Part of a small language model's weights.
Training: a variant of Adam for these matrices, 11378 steps.
MLP neurons of a small language model. Each row is named by its layer, matrix (gate and up: input weights; down: output weights) and neuron, and shows model dimensions 16-143. Each number is 128 + 24 x the weight over its row's rms, rounded and kept within 0 to 255. Numbers have three digits each. A neuron's up and down rows have the sign that makes its largest values positive.
Before each neuron's rows, "fires on" lists the tokens most often at its 100 highest values on Wikipedia text that the model never trained on.

fires on: " and", ","
L12.gate134:092104129186151105124084140162144118144131155140125132158124104119129139058123122103080121127167106128119096165133173158160112154143133101104140102132110150091124131102121114140140131106102125123146106103120086125160123135158132060166090152108117179138128125147135116105092112151131130150153142145123149093104148130108091151126110135166163156131151146107104143135135141120143096152117
L12.up134:096150109115109168166092157126168154126102126158113149098157127124130119099117115115063116118176135131131120122147143167125124122112173134159152152157119119093172162110143117090130155167116137136165140108161110177148133095144144105113086089159106155192123122095156127114149129131076132177135121115156120068132138137131127144124098131127119125128159144178169131139131123118135121114084
L12.down134:148122113130120097137076149115135082113126128109146122145128107112138106112154107122093099119123105111136125088119167116118127138133113114104136126130130134083106160104083147123128105144146130183123087115146119130128122125144102104107106137156110162172138136095142107118151170107094138128140117146127147153144108157089155106129107111150118128132175126101130126143143154093092134128096

fires on: "-"
L5.gate616:121132089140148132148123094157100141116134145116092107169167109130148108148115166153175131136156148139118099134126150101128136084141117126098128152127144137129118127128123177162132117127115148150157116098108117109126116130105136082168085137142129113144170086104154164107155096141139181130152140090097145127161081171082112136090122110139138124125124067163146138132133124134161127123140
L5.up616:151151105172100109141123136162106111139122084117128113176117189152111122133109170086129123110124093112133173133123135113129136169096112179163121106115128115144087109135083129079133114100154084127133147109121149119132123131113113132144115160152129163154119098154135153118113106130146088133106126128133104085165115112122104124124104145101090120094144137139125098120152137147135137123105
L5.down616:124156126130112153127135094129087111114148170135165146134133067077113140102106125143170140127131149135132093101134115131154128097124149110092112139130134124129103119105149141136155165135121159165132074123143123150115176112132142077110136113117133123101145132113132126105173136146134107093162140100100165155130084126100153151149176137128145097139110119125127129142036102138115130097121

fires on: " John", " William", " Mike", " forced", " Jack"
L3.gate386:116123122118155131138142145118145154092122130144116093130120125179158114125089178112064074084119120132136122181071141091117126109116155114105111110161157117117129120178129125122150152142100106084155134113129147143113123113148087125125111154083184112165099133190114113137150106166108077146168139173174155113133122146111079144123099163148102135116140145166125134158125118138142108127122
L3.up386:120170157113141145132150143122126135082126123090128111121109118141107168089111090144134119147123125145200157152137108117118111165110125110138098085105154093129175125138156156128132115125080137121097139134137137133136117110139132158153103116108133115113150156097128135161127110118102096135120116107159102127093140176139151088151147106188148100113114132121117092125118089165099116129119
L3.down386:150116160134102092117134170150105142158070154175094161137164112189116112126140148117121183125130148146068081114148139141166144082166145121082166126161116152161166139147142128099123111120164118146142080154116124116126168174150113159120156088130102127127166096129155148114070125137122158118108105124094122120167117106103096100106099132076136108093097147142154170110145177094122150124104

fires on: "\n", " |", " +", "s", " theory"
L5.gate636:131176119138139108105087152134161110123171136124128118095127131116145123095152149117114143074159100100151156140128128108151135093090126123130129099113122123138106096128096149148072122151148091101113096113168128122123091137143104156124110162117148097139154147152131092138137102149164087132157123122092145139117117170117143110127091157110105114145117099126131081111140150159136106120167
L5.up636:119135132166057105102121132168146082157136129166135103124161134119164116100133123125111122118128177086161141082152142101106143114125171094145131147108095160141126145092092098155115106105167055107143103135146148117144166184098138144118122116136111140136145140143109109148156105118157142151124126129123133137135116176154114135162109123094132133146130089140111124125128102103114151146134
L5.down636:155126125108133144176133088115101136111126153117142152145087115142133148116122118122151120159135071134114101132170125129150148172144121124154126135145152090126124127142140156112172126133131181129101129096146142137139130096117128128139114129103131138120107128108131173130071134139094142138145119142138141137092126123111137184083141117138114139146137181124118188147147143146120102159124

fires on: "-"
L4.gate298:114108124131159099187133125082099169141145155128091171111128120107123123117157110075178138124179135115140124134148141102097098115155101100079143129101124143145117141113147146141140136134123149125136113131109105132132097101118126153134119149145147131105103088119151159120167123158128124099140072092178094130141134129125125149131085120112137147130146128097143152152126124107092115145098
L4.up298:176121127167120133131141170113129144104091114120141112121090151144163152106115118114094145142115112118132110113129131110147152157092109153173137103087134091136043108132137121115096136114177119107139131125138116138146179103130139146142129131138133103098129162123115099111123106137124147195116175167169101119098147121151162130138083091130090100093144137134104160115141132125154133107129
L4.down298:078139127107152143089113139138101138090135134083135142116132059099090112146114130110145136137160121086144164116179169128138107079148128104105115107136128150170137142108119143129128119141125154168111109125143113093093127120146115117139134140123143191119097117139151110135101131095139116090168111077126131174174122109130122165123141151124170139143089117127110173112123089132128087148127

fires on: " and", " do", " due", " or", ","
L11.gate215:127135135100130156126124148129078160120101159169098158099113168125147126113112133107108104115209119103169096131118151133123136128067117089121132129121107162148148128118119116102189124132156132120167144166111136127149117105085165124143152133155157113147141131119156091105123116168154124162085095161133093108110135134123122145137154154085172115127113124095153175146163132143142125153102
L11.up215:115116117130085128121117132135168146100122124124156169117155117121088135100109101122094099093123178066156140062138146133121099122132163126152152132120118137147115112153119104140114170103093150186149124106106090137153140134112148153143157109143148134160196180078172105111117131138143104124120139125158140097126109104123124123109126149139106130126121176104179113135164144119179151108107
L11.down215:109119129123111104149096144145145107137115143135146141114133138092133106127103056134125135148142082114168101117135133134081092141183108149174123140115126086116138164147122159090083068167121130146122099098142142160117150131119091144064119144137098146078163107133190098128164152075116130165149161079133135082159121164131160111129092133136116124138119139140139129113137147120116133125144

fires on: "8", "7", "4", "9", "la"
L2.gate628:124136162141124111078142073121099137120126154132153118144139121144137167101156125132124121122135114098151125086118115154158110101127136156163114127139132126091103126137146121125130126090114107151101104148143119110115145133059163149160105130121135119148127139127148127113087101123147127197111071113161115082129083200138146155095183148106144152086159148143132088115095127132115075082119
L2.up628:175139073108098163071142098129115162140123135138139119121153157167084092117126142149131115124146140169123134131161142156098124136154147189139116133127142127080111157126116174116165146129098162144107136092166146154103132140148147135155114121123129121080139139079136117163100146110168098102154116133116126097154118104139148142128116117088090126139091090087128108093111113113163121129102
L2.down628:082132167131135142178112159173147104128146123136119135146156140090170133168096130146089164144082135134144138155106123098143140136088111101111159115149131127165145083139077140137131102124177138134118141133098100154150091104149114166182134129119150140121143114146075134107146109146139135166126167121083153131143166097152122130123077128160141108142127107141126129152134126176152124121127

fires on: " ", "al", "e"
L3.gate264:163119134150111119189137154115114135087080122109128136121135155146118150149101159145133149129131135132174098136123151145116146123129128138139159179149154151145123095136147156149066092118140118140142135097169132185091179116129110133145136175171136107181156131148108119107122065113099196155118128097129136152133114143153105118116105130122161126164084137143137144139112154088149157104148
L3.up264:126098062117132111103146133123113122150163127118111133144130137139124117121127156105117103127146098050184111118121161096099124155118130123143147108095086142109112084132095110111073080088104102123099164132136119134109099138121130142122113082113137126124111118154147126164139123123129075114146114100148177073092116076075124101117155099124131094131098095130148143127184145119125088124123
L3.down264:108136158128159140131087146114126151111147118150111170109120170173159122120137122146094175129160129164086134139129106149120145131141092108117138099114127141116126126127114138088143196122137111143134096139133093185104138133149070111167137127111147124123121153122118093085130122172132133138130165166128083115151147130186122153131095178137155185124138192088121100140121125173136130104128

fires on: "-", "s"
L4.gate361:147118163132160132185121120122136182082122137147159127143109149152138145128128151083124154165119090145149149141104167117125152126107106153109159186160124129125108135160153157139099078091133128117119148136096150148144150105092129126106139124144094117146111149122136139114168088115109099113101083116120142159124146106118149087163076151142136133117092147137118166183114126118147116139082
L4.up361:122131134162102125147106163175108128134123152147080137165130161138155118116100146109127145113134116118069125079127057075109167138151143106078106149155080136094117088093092147104080166115123118112114139162110137129133136127152113128107123136116134159159199118137111116122143150143097121129136146118163136147144123125122091087136121070135152102070093081154089151116099129124126128106134
L4.down361:168135174136124086128176090098159142105124118147152125075142083137078148176166121104116150131116118116181118124113174148119123099109126171162176112131142133157110122158157095145143129148124097134169133111149090136094134147102117102101142166153092115116097166084105136131126130111151134130126154139071151135128122142148145174154134131107086126139164114123139101145138128101149099145181

fires on: " Robert", " Mike", " James", " Steve", " USA", " Jack"
L3.gate675:161111111157134141124062146117104181121126152181090138125128158157089115119121139109097138156092150116157129107123138157154137121164129116117107130138113125179086111145117125105081106112141184114110108141134066126185158154125119141122122129155165132142139147109141129140116145132115145090101101111173130134149102100106121122120126133107152120114092173102086145157142121135097116132132
L3.up675:095138147148134124123158109093113122121142151102139106120058147137154154112106068121145109131166081163125080135080133105099121144121102174101099098108140130121147118161138142129132130156096165159155116141129166123121115078155092130160120114121142098123133160105114123144133125124103119108168157128148129085149089093125117126126156131125152134136157124124081105108108137134105121142119
L3.down675:150084081107130134151107159160149171113116142126117168138152113113147085113150189110116157096136129137122140140163149149173115100190140137113124147152070155177124137126110117129119119095147118106087104136076086138150151150142129121112171130140119157148111077124168143118160103167129172155086114113128150151135123146100110140126092127127087142125104108122165153141154123121129175104154

fires on: " Sa", " Mu", "e"
L3.gate640:131130152165182137149135159143118159113152145105148137130119112150143131133138111173137134187164115120121097128109141137126140147152098151072128170111155162136190136116155116135125126112166081101103115122129125114125160090119130154125132163143139119149142161105077138101128114133115176127123133116136121108138134086129127117157167119110126145085083134135072114172070148123131097130146
L3.up640:132175133130141111075111100107090128125128153139114132143151123137152171154153140106108087098113136131122151132154155094107109133107165105120134139143104086172103139156093153102117112125142130128143086158121110112174099086110130122115071117148130128140133072100139111094075105123113096127091100091172107142145130106119146067129158104076142111155132102192107138131134146162141086116117
L3.down640:155125137124176167150127130118122128108141163090147099122132118168070128121172141122157136194126128108145101154162136172176132146166108130113137127120129136146118119151117086154112151123131089100113135113144136138058131143136135124161152158099113129096080158113127156147159130157164156058140147112150141099152101161135123184142113145137132114100095132110158107078126113128144130158149

fires on: "s", "-"
L4.gate647:128156146164092115170089116109101127136171169172116142107101112096133118149114130115092150082141118108121127152133152098127088163172117143145111140149159106120087122132104159096140101075157105137146116103120143131123187094141154166132123142127118128121152133141132150128157098138154110145128072134146126145117088134134131130180106140107119112162172074103133143116127139109134112134100
L4.up647:128155112173103097132136148189108133113123107135145142150156096142135149112164151143114134091100141140180120088128117122173136153131163149113113098132091140100098109122118121126106153138128118123098146115131117152163124169125131115126123136122150118139159137177132104129145131152181049150097114135114150119133125102078104105158151140187139159114098151145132106161127133118139129087140
L4.down647:170144174108169137126144114079126124130135124128105148100080104128121093151084088094130114143142093131118141171135136127093120092145119092115171180125156090111156077184178110145097139140091134115122134111135148111101111056115117129128125138156121109161125106067131161160131104094111158148151145171163108146106100163134164108118114140071138093159128136094090155137148132084087106143109

fires on: "4", "1", "age", "9", " Texas", "ister"
L3.gate33:124151119125146105162142137142118107138098143155184122088141159095154118136118133104117113138160103116154101169148126169123126100140112095123156147151162114100103135099123138137137136131102155116126112112141107084119052125166173185138130153114121149125107080156120141129131114123113123133151130145113122151112092151146136138117140059098138121131186149164142133072148135129128102106146
L3.up33:144129105086073127127096117072134128148136148089152118137127151123101172126171129144124173112146109193123146128148130137099159106136128140121130135089158146108149153143099130123126162212172159114127133149135172148115097105167137116119120117114148103109118128120113073147165148139122104103139091165140128152131112130156138144111107114110155124129195095093166071148141099106090122128102
L3.down33:093176154167126171131110102167118147123147118148098122112121139125126109176110178136086128115133171127120079105114074113160130118144090116138124111145110122119115162146142118162142151091133134162157148159140087092137110119104103154158127137139154139129179133105092151138131132139134131156161128124113102162178140131115140107170163113141119145148116113140098142143101100129180142113132

fires on: " and", " not", "t", ",", " "
L11.gate523:128106100104179150130176137133124141100172126141096126129129112131107110146124123122107115096153139131165131148136158114199141124153150168126113105135118156138104119135130146120149176151124118138106118130136110112152126114105135127127108135114075149148070148140141180101122121120127145129136170118094127144118142141153139136105196082058142135183131139131084132102165143142129127084097
L11.up523:107121100137116126139119163109157144113179089113126143141157119163099083132087100169115116125166118147190133148123150105125101089102157114124140108126108153141135114148099137103136115104114140137162108123112099142162105109132108179094138070134110165133133160133128109142149114124121184145118140109125126084114138092113160145113148135092109157149137113099121120121178138123153128094085
L11.down523:127128149094136162177119128163125103143086159145130136118075131123175066101095095118130096157107116118155083180140116146130142098140101137113055117129119105132150174100148095133116109127137139097157143130110160146143093076153114119156163129123089113118184152119142139109137172166103104140144112087127140087109139144132073135161144133148136101124142164142122162128108147121108122089139

fires on: " and", ",", " then", " but"
L13.gate462:110160146125128098129144144105153140117164081142115124121100186110167143114101121137123154162165130150213125136105151146110161088126134106194134152154099144127102142152124092128122144110115133086131133142113156099191134093110114144110158129133092106116176119154123125132131127103166166157145100104132106070085121110103093168125123105142100139102127097123146117124162116135143116160124
L13.up462:133111135148096113121082145173106156158136153108127177135164128155139140100095096146103128147119140129148133121112097092113093132122137127115128144122105172159105115133100113128128138097102165109134171106162110146146127089145128155123153120109128128169165127108109121119123121152085156147138148113174124084126140128143142148120125147146120145117146136160155095144177135157162136133085
L13.down462:134170081122109142133115142096123135117121130131133176088146164124097114116100126147120122133134127108115102159134131120117123126124137108109142136110115111124140149067144132174080128134150175114124133148128117163144163142105141165102084146165144126158146134093121107061149136138099126153138119102153082106161120139116142135108128126125120164156126094139099119144136134121120150131131